python train.py --init="normal" --init_std_down=0.00372 --lr_head=0.00882 --final_lr_fraction=0.0
MLP neurons of a small language model. Each row is named by its layer, matrix (up: input weights) and neuron, and shows model dimensions 0-127. Each number is 128 + 32 x the weight over its row's rms, rounded and kept within 0 to 255. Numbers have three digits each.
A block is one neuron, or neurons of one layer that tend to fire together. Before each block is what it responds to, as a language model described it from the Wikipedia text at the highest values.

Responds to: Tokens just before an upcoming number or amount, such as of after a time/chance/spell, digits, and had a population.
L3.up385:130167094128139143140126120143118198129136150123112137104119089110158144122158156205092098142098083103115162169124111105103134168073166146155083126085103137059184095113112144053096112095130146183123121113124107118149140105151124063116081112223148149131100107149161100188184139083160102087122122187149127108143144162094143096189086110110156078089159098191108203138166173137139129143142

Responds to: First digit of multi-digit figures (money after $, percentages, counts), e.g. $'2'5 million, 2'0'64 km2; also abbreviation pieces before a period (al., R., a.k.a).
L9.up84:166133081106118105119144144152087128137215109132125174120100139153146170184117123144161159071136084115161129114141137178157165071094142111095140102147098146085128125143120151106094114161137118133097124098145070127153157155082131088108119111099188144190105109179120127115149143103113176135168004149106117147132093088122128133074183116123154137145120120161171135022126127129145073164163
L9.up187:150140138148163178093167131069171090130135132166122073132134111102138179074040065113101099135158122170093122176158144113168135085178136192170084189168132174138121098125099110132088147109140147115157165144148089146193131124139104153144069158147102113103090097111131122129152178170130177100186103126152076078113090098131154150112122144129133148094132142130111183146129163128111125148071
L9.up473:148173179129172075101135107123133089080125107039158135113082170135149172167139146143153079107113175156141135080062046167117130166091163116166097108129122129083138099041095141116129102175152135093147099091130188141136175215099109107168076132093128118143119105103100097100148155111170066089159129192167108142062127080115091149120131138133098120130094086163145142124167146137173115145110
L9.up586:151153191092104138084127112077100115157142142158104113146083132159152153124158065155138152104037157136122170086136144154117090117146114154101175153084166139155142143110163167149133116162086121160172139131139085095141119153145099085073126188166105138150118127129159147117105154160127097130207131171101148142138091125094110104124072177119115129117171128131146130093145134108200078148098
L9.up703:141133107122071120123202088144121124135088105154133152068149204090086121096088117115165107098070131129154074126130138159086108071168125143135121111160116092133108091155123126163121157102100127121153148217115200143152174111130109118128145131103103164128112089143176158100147091122134189114112056069140069103129068120105149134138126109120142119147060135116074104136119146090070127167100
L9.up906:155099063170126163121169103137144156119117136150085081118086121166086103137035114159084122078131174104163131149096178091110106191136180118120124144117162125172085156103142155097103092174144136087109102118082151133173175180089130112128100131083144162157176097127123151144107119170120089094161106185103143144114057150109104137125137125166141079120077119110171164065119151077101103162105
L9.up961:150164151047160100157120132187131109075109090080143133054135082097101146100113123167163098091146154140158117151096154106118135162164179172088091176147187128141105107118192198124110178126154136117179114168137122123111126133075127121098086115134076171129104110198166141132083168109118172162098137157123165084126099130123134146152141150143160136105139120141140098126093150134165118093165
L9.up1008:129128105195187158114149197124145126163100149179143087147101122092100120140102074188141139094128091136101133086052121099125109142189130162142115126146162125090180176104153113101147103130119126050116108130099128116118078094173127102139128194190129111150080165160120168116198135104179118165120148114025167153186149119139149147121150125124080101171141091111093119104103117117077083097041
L9.up1039:091129133102067086134146149178064166135146141138093114078109105130136178096174151092092090117167121127161162126106086109164203089163094092150163140086137112115171106168135073129126145130158158118159160210149125162104166156160159103092134114155103193120143138129096103100083112107070213103190064141100155136075077090156130103140104142105152135088123129179136159122148144168125090141090
L9.up1074:082164175147150140026193102155135126144113209124127092150128133088104166055154133156153111196138114144082112140114177079138144098093131164123154101092143190154116158077140131146128146107112189150077135161116118133174167142139061118112115141143132115134119194093145152137112102126180119115230122140119100124112072092094083106102043103101186122129146113162138159069089166089080121115120
L9.up1097:178122065089123180128070116122175117169140085114145081137191141165116146121150168153155103182135129111132095138114075101079129111132099136168151088103110126138175148102130190151091166089091110112155114161123122093116100129057161152096140070153118134118135139153116118103158067146095101170118136161138167150085128141176107118114105116110143059154114127146101063064162121122182166133119
L9.up1479:098167109104123105164140131112134100104158161088054136059132125104126137097223126149167134107142130194138118115105133103079184168136119100103081159104156091093120123087126119080135155060204093109159150092150114131200101132092143120128168116150081063104080203178080096084136089093122175113132157090117173186165118087172183107099089134141194087098117131132136144103086118124133167040111
L9.up1524:056133121201167076114143078120183139156147114158179147152165134131107156121123133164130086120101156181092137159128120119123221128107129222083138132159138107113122131100124148091135056160105106085135152172117146144177119076126105130156143124115148131083081142144106075184148107172104073145146124166134162085137081128143102126133134155068125130149115105118117124066114147094184149167098
L9.up1623:099207126114133096149210124120087116135127161139095117098162076130111116137095149106131120117143125073098128168126077075147062110084144200147147069140169129166181186150148180128103127153187153125173156128129135171185142195070046136123128140153099134137120113156195158121117101142122117142147128216143151113086161097135128085186154165064145116126129121157117164095139116132099088121110
L9.up1726:081198146040106116110147108108090107075149104089092154067098110137211136082173139135108077076132159125116107141146153123125144184107171143130128130095162142105142099098120090095153165060121104108149174077187149084156097098130135092116151138128133061163133136140114161109075075089127121156112135096107188170168160124107158077190099190183141117153114111176098125079069134133157168094104
L9.up1857:168096204179148127171118084100069179083108115135100160060109047133076106127145184113096134178137077159150138145138134203139133197119114195125174067096138140093160200069092085107108133173179141122076120161121106158120170097169084185077124144119098137159118067148132126108141145125150082118059111186144174096137140123149117127088162171121193153098043134215088117132148141135095075136080

Responds to: The second digit "0" right after the leading "2" in four-digit years 2000–2029, in dates and tables, such as 2008, 2021, and 2014.
L9.up70:167174190082182066138135104168124100178132164110094123198130081135133146090121179198188099059202121098150159086115147156101113090014162150081159088146149092145151093130148134116117118088160170135121093156159155123143152108098151105088090182126096092112109154095157141136139115160104155113144145112100126114167146100115096143120124094144133118118085132179080101188081143124136143043155
L9.up544:119112149187112059092150145075147103122136127106118115175159093065150149161111081182164118159145089116142152116092149104126091156119077151165121147106157141158111099124127124141107095119152162158110152127132099136123171130100104158128123146114172126085117156101122158125102091114160123154111171157159126110120148164105161119156131122129122090113053141122193114101175214106074201108157
L9.up548:097135162161156116082103098112116166136137112089105145134089139065102108166137129117193148149066166167175109119108130124106121130124133143124174144098115160136161193097082154118040100066127090123098176169138168131150194156171138164231134152100113139087094169102117212126134102113154143145091124125114172118112069136167164142145176195113180160088160109129149146124169106139168133112176
L9.up597:092008179124160173147138097146149127118113156113166133076169153091146143119116141146130178096144062144113118087089111206159159131121130162129111120103082148136105121167121128089156145117146157153127107132118169093137125126205080186194106157032140060099137138139066150149197128127108102095105154146083160134173079110136110126176112136105091135255111096126107120085142122119174130187166
L9.up637:128173152125142166085138130139088166118094119117173108072094146123126140167135112164118104133165106164177157163166182124134142126124101176153106124142094144105113130138125144083101134080137163083135171112100123061088096148167100099114144141094113105075104100110137169118181163143107153139160165131161139202142135136148102126190106176118127097161122080124212151150158161119187177144149
L9.up774:145152146152145104103132096100100104120147133119196137144125201112157109125064127098159082082184157106127064185099122148080161159220102120102128149082185160142065092143139178079116051138120097180128107167174146063136130114086152063131134168113145122145123106134144117110137107132131118156168099133123149107147174200104087089137079118139108087103100143138165115163076096158075119116096
L9.up965:134132159118142131149177091115123191154118085137125182174068134123131134113145122089144104120077131156139114135189103166154123108174153163158105111113053121100063106115105192139195103107157143184129118157150185166155139093155115183173099128130154128154165117106119175129126132120082116096118122131102136097128113128109083142181148200186123109156103140074176109124110137186140138096111
L9.up1095:147084196144134142133167143111200078100079203130150116094156117119162131150124118147163115089111108179142159104102165085075103167199170100111172090161089129119142130129080146100155160135184128165123149160149091133183140103154117163124148120135109152090146193189137108115178107055134116119146157125111155129128103142109170068129083134131145108152199110133149156178165170105139116143128
L9.up1112:134107119129070135126191090135134157084081132125155108088109115148163175053137132157077113101122146138130112159117096131137077188166080109140130141105095109110140146136066118165110190100111105105133164115229077136047181110127145162164121135171131193140146095067159145124091172137128201078138100146108113058101135143144132070181102180075189208108082105110163176156124134105099109108129
L9.up1158:174145136149152137139101153086118141195105107150140143151178105183159140145146070129100103168141147120084100105181120112116132158123142126092151139108143096099140137114099184132158084100170145137123118159138169178165156137108157159107102176166100123145069185109076184121150137114076110090136134117145150087109070144170123098177111146138139147123165117159197187117107101094129151122083
L9.up1169:181106173147134082177155120103126141102123119097144141169191130103141064184142134174123109109191138169157145102144135119113095116159145145081123152095152103129087147121093140151157187096148126106181128128102128134146140117120178167099145174146155128106114130129091132099093146174129120177149186172089159108150130141122083167144186111145104099102191058083158172145153124207165171119156
L9.up1276:149202192144119097144137106174151071130118116083151141147106134120122140131161066091148104152101116085089100181125125056117075156102132143124114102115129171117112125108149163169131106088173142133126123138122145121144166116128173116163091169102185128122082113126127168096149085152182081202097149141096184128170128129152145137090167120142076150116100132105190114150186144121130163114152
L9.up1315:118122195142152110132191145235093175108097142181180113204194143153086164169226089141100108200107109154153174173142124086151073112097102166167182099133151094158145156097141126127097108092106169132095082154121189143161152128121093130152193109127208151107062160205146139052108109124129137127143106132153159119143116107097129129135204101145143144079161110176128082175113129143104206146111
L9.up1338:182109122114147128152159144155095143130121143120138151204093102022145111059201159141133178162119096154111145144140115092138174153116150166119116147071108123145112129112104135073104096106107122157134132215087140122138190114148119134126088143156144098164142140100074178100138059103080178141119156180152145131113125191115069162166212152102118162174112148128144128107107151093073106117132
L9.up1411:161186103128171126050127108147075182111136074141115105119100143146114160080089134144162166104251098040179093151114123138154142145126103130113108091066163185109160149197125171208125155169117108139227147125174181079110099136139170131086176143139131112075136119129154148165170099141134129147139155092090026133124127144118189114216132131095110136138142120141077147170123043110142172201118
L9.up1652:138115191091173087148197147157109098122146087178139071174088130124121101099126136148090108105143189101158183110136133103105087128117175132133214121069081072094143065112139143167147131136175127177138099169110167182158138118126078116077108161131166099122120131161135154104056109127126108206154113092101156151103139126106126132135171130189163160093126104102189136155176096091116148114143

Responds to: The "0" after "2" in 2000s years, such as 2021 and 2010, and "of" or "with" following "As" at sentence start ("As of 2014", "As with").
L3.up231:084130153119139072153146151170101141137095111192116160115088127094114202119100130110163138142157081148187180139122118117124125071108122163048124170093105088159156105141132182160104192122106168141130105183089078135147123066170111117126161148132146137117142191186135100092107160143185171150131163094122105164110134123084123146126111162187138107132118108122083131134119149178161101144122

Responds to: Pieces of dotted abbreviations and initials inside names, such as U.S., L.A., J.S., Dr, St, Jr, Ltd, Inc; weaker on "of" within phrases.
L2.up694:175138160085096139100125161138100120112146087125182184062088061115149150084172122109188094122106122091175141108122125134117120209145121161136127145083161148137109082130087157163108205077149103168159063147187157167093072156176128152134121160082130173166122110124103135113089166148134190143115194094109164078099158187092109082168116122149115115115126120062089110155110103141125156145126
L2.up1780:128164105104159176172076122108128122094158113111086124099159066127091131147158092128132184226154095101174113137191124144124197129131099107162104089135170128153161153130135091142087198148104040110073114102107143105146095140073128172097158159105096116085140155136156195153103117113166095111114149176100124137099082112088133109167126143046144131059158139094176105111123142150083129144135
L2.up1894:080072171090101141110114206139143084147143113113120137062109086151126136055151131187157108099178071117105142101072167130089095173097146169164125156094116133090146173074109140053124109182116143127129128080122130208076104078097117152136156178121158129125138135165177121130138074144112100135054133147165202159145190151105142121124145170095178121089155080102091095104072093140147171147116
L2.up1932:156086136116116119063121131160167114096129097137123146113120100097100069118189128109120141135118131106136057057072127106096146106142096150117145142131072115092173119215175155136154153086109084094197097122101127150192144146182173080076141119145133131161128105124115164090142119198123122166152158103131169096084170095128173159082095177115173181155148134171128123096140071158134134128158